Weights of a small GPT-style language model, trained from scratch on English Wikipedia.
Training: a variant of Adam for these matrices, 403M tokens.
MLP neurons of a small language model. Each row is named by its layer, matrix (up: input weights) and neuron, and shows model dimensions 32-159. Each number is 128 + 32 x the weight over its row's rms, rounded and kept within 0 to 255. Numbers have three digits each.
Before each neuron's rows, "fires on" lists the tokens most often at its 100 highest values on Wikipedia text that the model never trained on.

fires on: ".", " | ", "; ", " | −", " / ("
L9.up712:171150130096139115118181127168125130144159122158136117177132165098165142088078117169127107059148102114160142160102151119154129126188143101109218118118117131065150172082153111174146142125166096134138110099104126108091138101171137086165078069122132139162156197115155136115095163127108128103131141149131131102124124117176119104119140073055202095165116115177140171142135104100092167083137

fires on: "1", "2"
L8.up1289:146075107150099087120125153121174148084091131133107131147156161102113114072120059096108107044155136115146171123166115093101174119195135124147137140104065125128087167148143112158139144154031129168142104106081181150081168143127119141115124094108126085151073144170123145159153127161146096168125180100097116090109146066114107107124124102123173071101113107111143116162150056105122177176115

fires on: " on", " and ", " to ", " of the", " of", " and"
L6.up313:113091144143132146125091103184161200153168139154162122134109167100208117119159125141077108082107124115109136144108105110117114153062132104081181130125115126209109099089127108085183168127121194096098159190203077172120107095084091154081083117164128041085169132141155160124176102182150086081181147098090160133131109178141114100089067090169155116150121146178152095161133167069154119092187

fires on: "1", " South", "ak", " "
L8.up411:175127174135169138127156128144158126193169123095139129139110134112156109043134131121102112133151120114110181125119093130144142174183104211042160150109088115140178052134177138153091108128143162173102213199184172192131085166120121072141146154045120113122136142172133133118077121108091131155144109107043117143157124111094123087111121175151175127150160173151108144162041055105112113113108

fires on: "es", "is", "or", "as", "us", "|---|---|---|---|---|---|"
L4.up1454:183117105165097144175100062127152133095127125071105132112133128107170124148076080139114088104096102058144125106114127098143117111081091133075131141149139139108167066146123119159128151098157124159133166136143072136134103121154112089190147104161091176142161146134200131109119146153144084097164171152080110133188153123152093140118125115189179053063136104145095166132130139135204098089118

fires on: " | ", " | — | —", " | +"
L8.up728:153115141109132112135127140105145161145156142174149125151135153113140071169119096135104148024145088161238160136102139140185154088141109083110153154135128178087121149143110144129081090124178100092148152139147109181104092067174102107164109083175187122092140153149152135164108124224126118090146119163131123119154169124119128129074156128139114130141132147138133123120180158155144179087145

fires on: " and", ",", " in", " on", " at", " or"
L4.up1545:114153089105079160085046116145132118119134162151156132174101158105157170109110088166143095124053163122172139174109126042125090113118170038150122151181160165203103163163134106117152161155114102191082156138145093139118143138121159154114105119171149074141155122128111135146122071128137099159110113136098109112087073157162115141135075078192164141121117129169135085132108123016154094104099

fires on: " different", " other", " various", " these", " part", " many"
L6.up216:185099119100100129183065179131119137146137135170123106103116136120127080104080176125102079098157086142152189137075161122141108113170133151114116123061136180186123083125135108148141191164140132139096198143156095179180140121131088115105131146221113109134055127098144060182170077121134104141109139115114149143111104107180167130195083145124074136117100135162141097103085094131178106156101

fires on: " / (", "\n", " n", "n", "S ", "^{"
L6.up1380:130094135120143184090187058160193162129124142067160152138147156107144137140125093084117103157145058090119081117073127113122121107152143116100151023108185167159187144085158206106064111097174099105146122191153087078149091147140138175154155126140141123139123083132137196117170133160107136098138093080121129185124201091112069162162113084172166153104071130109120109108140158180195128072120

fires on: " as", " cons", " Rec", " fac", " acc"
L4.up278:195148150145114142170181110125139115167142130080102146123154169110109192152105136172150152202187085165130121146111195124020114065130158129093114115155102078154108093115098123117093141090130158119071088100159089061125116138156105109147060066119122159142073145063107131147217113076136147118118203126122076187141099137139073132099169180149113129099120157150114101117097069127077145114139

fires on: ".", " U.", " M.", "J", "R ", "A"
L4.up899:110171074159090151159125194201175156150140177135139107141137149088146122151096069118053138105112148110112143118122124106082151138166120150139113163110101120140144133123160057253113082059128069139118157162109125162093095114163129148132136110138117165102170135091190197141134124179144171134141110152100168139118153091159105093176131127085106098124108087126102152145126128066145151104161

fires on: " and", " in", " of"
L6.up1250:155077152116104083158160100147139198165117136182203139143168189107192159093090118167045071147130116179092115134095178136128104130111174148074147087181137109216131162126144089103099152102166160116105151187144123136128103115133050129094115095118085095093120147119112160147114114120143108114205159098086084161155155079117139138080138128132099151162063143182122141118158090064104154094146

fires on: " to ", "On", " to", " and", " for", "ing"
L4.up1017:090167136136119064119158113141140141097147116085155090111119172123185153134145177187083130114107096151096124118149139116136075122114129060037179128145133161189112043099158081141111146151141119131127134146174145101087080129135163146166145120082114122076109161081103114131152091144137124106114111095091134126103136166157128127094091151143050121134119106137081116158179172073173119100174

fires on: "/", " sol", " con", " on", " Ab"
L6.up674:150114124111083118113093121105141133166123127135159122113087132106140144106094186133115176129115181137110099200144093042178146124123083115095193155142081107094112095078156046154172137136184082203104100106186125130129062155084172144137092141149147101133152116135131174109159115111143107102127100159105146126079192145118119120136119087132051079147050116138122196209152077138114113134136

fires on: "o", " He", " | Re", "on", " Jo", " Ne"
L8.up1404:066060136134121125191144170135160128101182144078115161129053127129096139170118200129100153157130118099137080149126105107193098155176145094147114097117120145100171091116128201097132081039113069133153082154134117136112163099140118080166107067126144135147124089123127172182141137123124149110134177166134090150129182113109105103141147087105085093083121138105092199130183086060107173106082

fires on: ".", " U.", "on", "an"
L4.up404:136155157089162109134166172205155134157147172192144154168143149112153050118144088153076121137134113074147137164162129123154134157160167121130115118120134115208200111098159104184048119037139159148128117157164103164122167072139133100078092102136123191123191147162129171159094109112129189168102151101144124137129140104152177131186140171117105074150088126131099184096156125088135145105063

fires on: " K", " T", "k", "L", " | T"
L9.up105:145096152138131126157127157152207190115139181169116123127085171100106156110124182141144081141135111115160070144176151103116144164123115098071166093133069087159117067108157132153092148116155102103098109122122135109156131149159173084114115150089123137172112109089182101155130084161118131103119132083095114174138120081119097140168105135128160178114107178091149168106124124159086144107116

fires on: "us", " | ", "ad", "e", "is", "ly"
L4.up1178:156111129180157131139103098163168096077135088063156123121093143115134070097145087084152125130141115089124112120128090150133129107135092135113158130107122143099193158144176115138155131119126128117153099136108135117110072146164189109180118060171153124178126119102159130090077168195123164101234173248115087192156162139108142116096110126185135120032156172146101173129186165164111072105084

fires on: " and", " acc", " very", " do", " as", " |"
L8.up353:163150155158094102143160117150118115148134130137098134134128144111139147050021155130117120182104132135150103153109134164096137079135112098126159151120209082121178086117128099160119124076177086101088107155114145085133109137171122084112095103118138115117104185134150141144130119102115160141135141137124132205151111108140185158157133121127092145173112112185140178099159121124080161124128

fires on: " un", " Un", " | ", " / (", " but", " s"
L6.up299:121121115152096099119169144187155141100178103101128115116097169100119162102127128166115123056166087102114139068148146159147159103132171095097174066183194217128128138116087159079154165113186107127146078171133108086057113078164132131179038054157135127156143173134145156158127118131137102143167137172144151082174155093103095089060186091193124140096099135157089170089173127105139117127168

fires on: "un", "in", " Un", "In", " min", " Min"
L6.up1334:142108106156101123152104159096137111117154142114103120175096167116121130151186093137119141078110093087168168143169178111150125118163126101124141073088133138125114143079118088125155104136118086186112081158160134087091182141146115167096136125114153081145153127190114213099154137158132139114115142125103099084127140032142162127134158093121150104116037089162081158193194089107121103135149

fires on: "x", " Min", "on", " min", "o"
L4.up1477:108083147080144118069085144087163105118146115100122162146131148110132143143160143186134118065100083111169099150127137095153131090156122118133113103111087108090176141084123194127089089090098117149148079132107181126117135172102072131127093099136137125090156110190120161104126115172143178088111109128128065121156173037113146112112137137169133087114126140116114164159125116138076123074147

fires on: "-", ".", "–", ":"
L8.up1435:140147094131139141125097128152175128120121182064120141166120149101135134131114063128137146201125121073136153156151158084159150107152119076128072090135105167160109125056130130141142124126145118186085129085108095112162110085158134160177143118145187126152158126119115138151130140092117123106123133076114142155124075165118133123153134068104137090088068055139017165172103109096195156105150

fires on: "\n", "\n\n", " "
L6.up447:144124090125163121137123136142190184072171151103164077058110165086115088127104155174125114150141129122194169111167093111107120128074136129086144151112133082139112071073166125153157133168143103088108092153151115129180097126107075147121114125134131066157122163081100149157102109111115092034155081109155185133155104130165131151090075131110078126118128122121130100097129164116209154076171

fires on: " T", " | T", ", T", " of T", ": T", "- T"
L6.up1256:185100118077101104135185095067156126064164121144171163146114123095123054163136132133106027067098168129199138135148124122222107087138170109055152098145051061123104059096102145146139198133135126119125141131135072162176167137148137129099110127073130110122156088158188126132076094151126127122116146187126122160115141108102102126155088159151101088165106166126152152109152087145141196104102

fires on: "′", " is", " it is", " it was", ", it was", "'s"
L4.up1157:180094179182146144146210101123153107144141118175135122124152127115115156135119129132062097138145112162126144092093135122097089152171164092093206126131122157097134172121152125110145142140136114120056051179160108065071131073130134054178124088141141073134069161125184143132128132183152090128111159113128061142159166144153069112136161148151128120090133131151137125078143125130139074130087

fires on: " New", " sol", " Con", " Pro", "Pro", " con"
L6.up610:166127103173163168137125150186149188131117133097160151066104157118144104142129166150093117090152130144106091208149078098189152117152110131074192101158102138138115070117151128135095141120156116135101130188209119152123094094103098175129087092103135093108123109130121167136124163194136140087165117174105147161145149118134110134109120094134088084153094154137111092128152087110172157062133

fires on: " can", "'s", "s", ",", " is", " for"
L4.up670:126128082193135135149120101142131091163210085149116135174174160122144175142141110115124105119170096141101121125078107120169101096138110083086178145143091138111129107168170117128136138099095063083088038132121141067137120106185122095146127130142103137160107110124119144125179146120126097053170096120172080101179197125167101090084116092120076105123136122163094147144144108162128110120121

fires on: " on the", " in the", " of the"
L4.up1246:127113125107109137120133134135132129035166116113161150126085174113119125180157149101161127098152085089113126151082148100175107124143171103086162158135107123145140081108161130134106146082112034155060148149126077101106121114104190076138156117146123092066087151121171097148181127103143131146108155118075137201076084069142126099138129162120107146144145154146148149167077155152104176086157

fires on: " many", " several", " various", " other", " numerous"
L6.up923:143103074119107147153128117090117151087130123176132149110121146119118114098161126130075070099164127062123132151103163110193165107164093122118136149128142221186109142112085178197121138129105144163074130208164084158189091143086168119132125136120138113100129098096124148089140089161126150184133099116113120198140093108154160151125109123083037162120107124184096128086141121132096106148091

fires on: " [", "z", " Win | ", " E"
L4.up791:173125157051164157194035091080169134121131134090142139177182102089104107131074194135121135170112122088189170099149112094114058126182152154099132073156132167144147153151136093128111127050214056175122128115139094091150111116156109056133142109213145122164123109132136128126156157127119131130145132108117168133127148068105090090083169162156122111118104087109159159126156096101111153107114

fires on: " of the", " per", "\n", " the", " during the", " in the"
L4.up334:147018148118153142182134115128134133122112135104190149092124187109097132156076162100099158144108116096099149123101163134092100124130163096134182128163120110092127099098095094129107144108112042150097112111117113136087117137149082120153120119177108104083080104109159149208076146144152193100177164153133112192102094062144166151083087094164125130133120112168172080177096127108113116069123

fires on: "ro", " in the", " he", " E", " Bro", " fl"
L6.up1541:109095157128145178136143170130135150052169079129097130094109140115129118120141148089152134139141102097153165172107131080185108114166186100093190141127153106078167134131134150112125170148100123130113093087154109115120130147122116186167104130110088106114166147134107126125166095100142127167147124177077153148097171039087148054187135152126098137146148126140139178150141094127116183090111

fires on: "\n", "2", " UK"
L6.up1425:136106169156154123120162115119155170091140151075136101155138201117087154061080100060108137099178080073171167170147073081181100136169109102136116110092108138155091119141153186164145175118118107175102089135137151169137102114159117115172117115109158157138126131168177143193179072148096100143146189166080119139164192125129074134122147137145176056092111114119083123130063094151140156120109

fires on: ".", " an", "-", "S", "A", "An"
L6.up260:134115116155100156165126168098153154136143103099105145152134136113084120143095098133109132119168128115153118153155148126178176087117117086128097069113115150073157114113118154120113124119087120146129130062090104141146087121121090165168063101128155147132089147091121101138089124127115094156105136105073123151135101124191123144139147118112131108104121127123092162166128058115144171058120

fires on: "| ", "\n", "1", " – ", " "
L9.up1272:123090133152192174169160130163191222032180191114122120143172125105144140111108162139083060118110098157098137077140123157145134116090168152106156094115160152121163087118177100148125134110171148084085091093133099142171142072205117117118158085152120074104072099085152147095155122194126157116178154134173150148140115171176169103065117133084114120124146150106102047079141101109148104109130

fires on: "A", "R", "G", "S", "N", " | G"
L4.up1581:113147057118118157102115110150158148113102140096103166199108188112088158119067107122112098129102111145126139161145171138126111121105171130174091118067115097157140161115129103127111137063069073141092132123087125130136135099089142137163109091100109133105121092147115167193123136112126098110122251162085106136125100108196159147110149096153168046120100119130055187117142037100129176095110

fires on: "–", "^{", " / (", "ro", " $", "á"
L4.up525:122085139108119168078123064153183146169110084104081101143134144102156167130036129178118145168116090070135106113094176079118107087158146106155105067082131175123169112121136161073174124116138082153112116101108064079147125169177128065144093128191139117091201121202120170160190130072099132181180114119156128162150130053163080090117140130135129139112131055117112133123116114127133089109163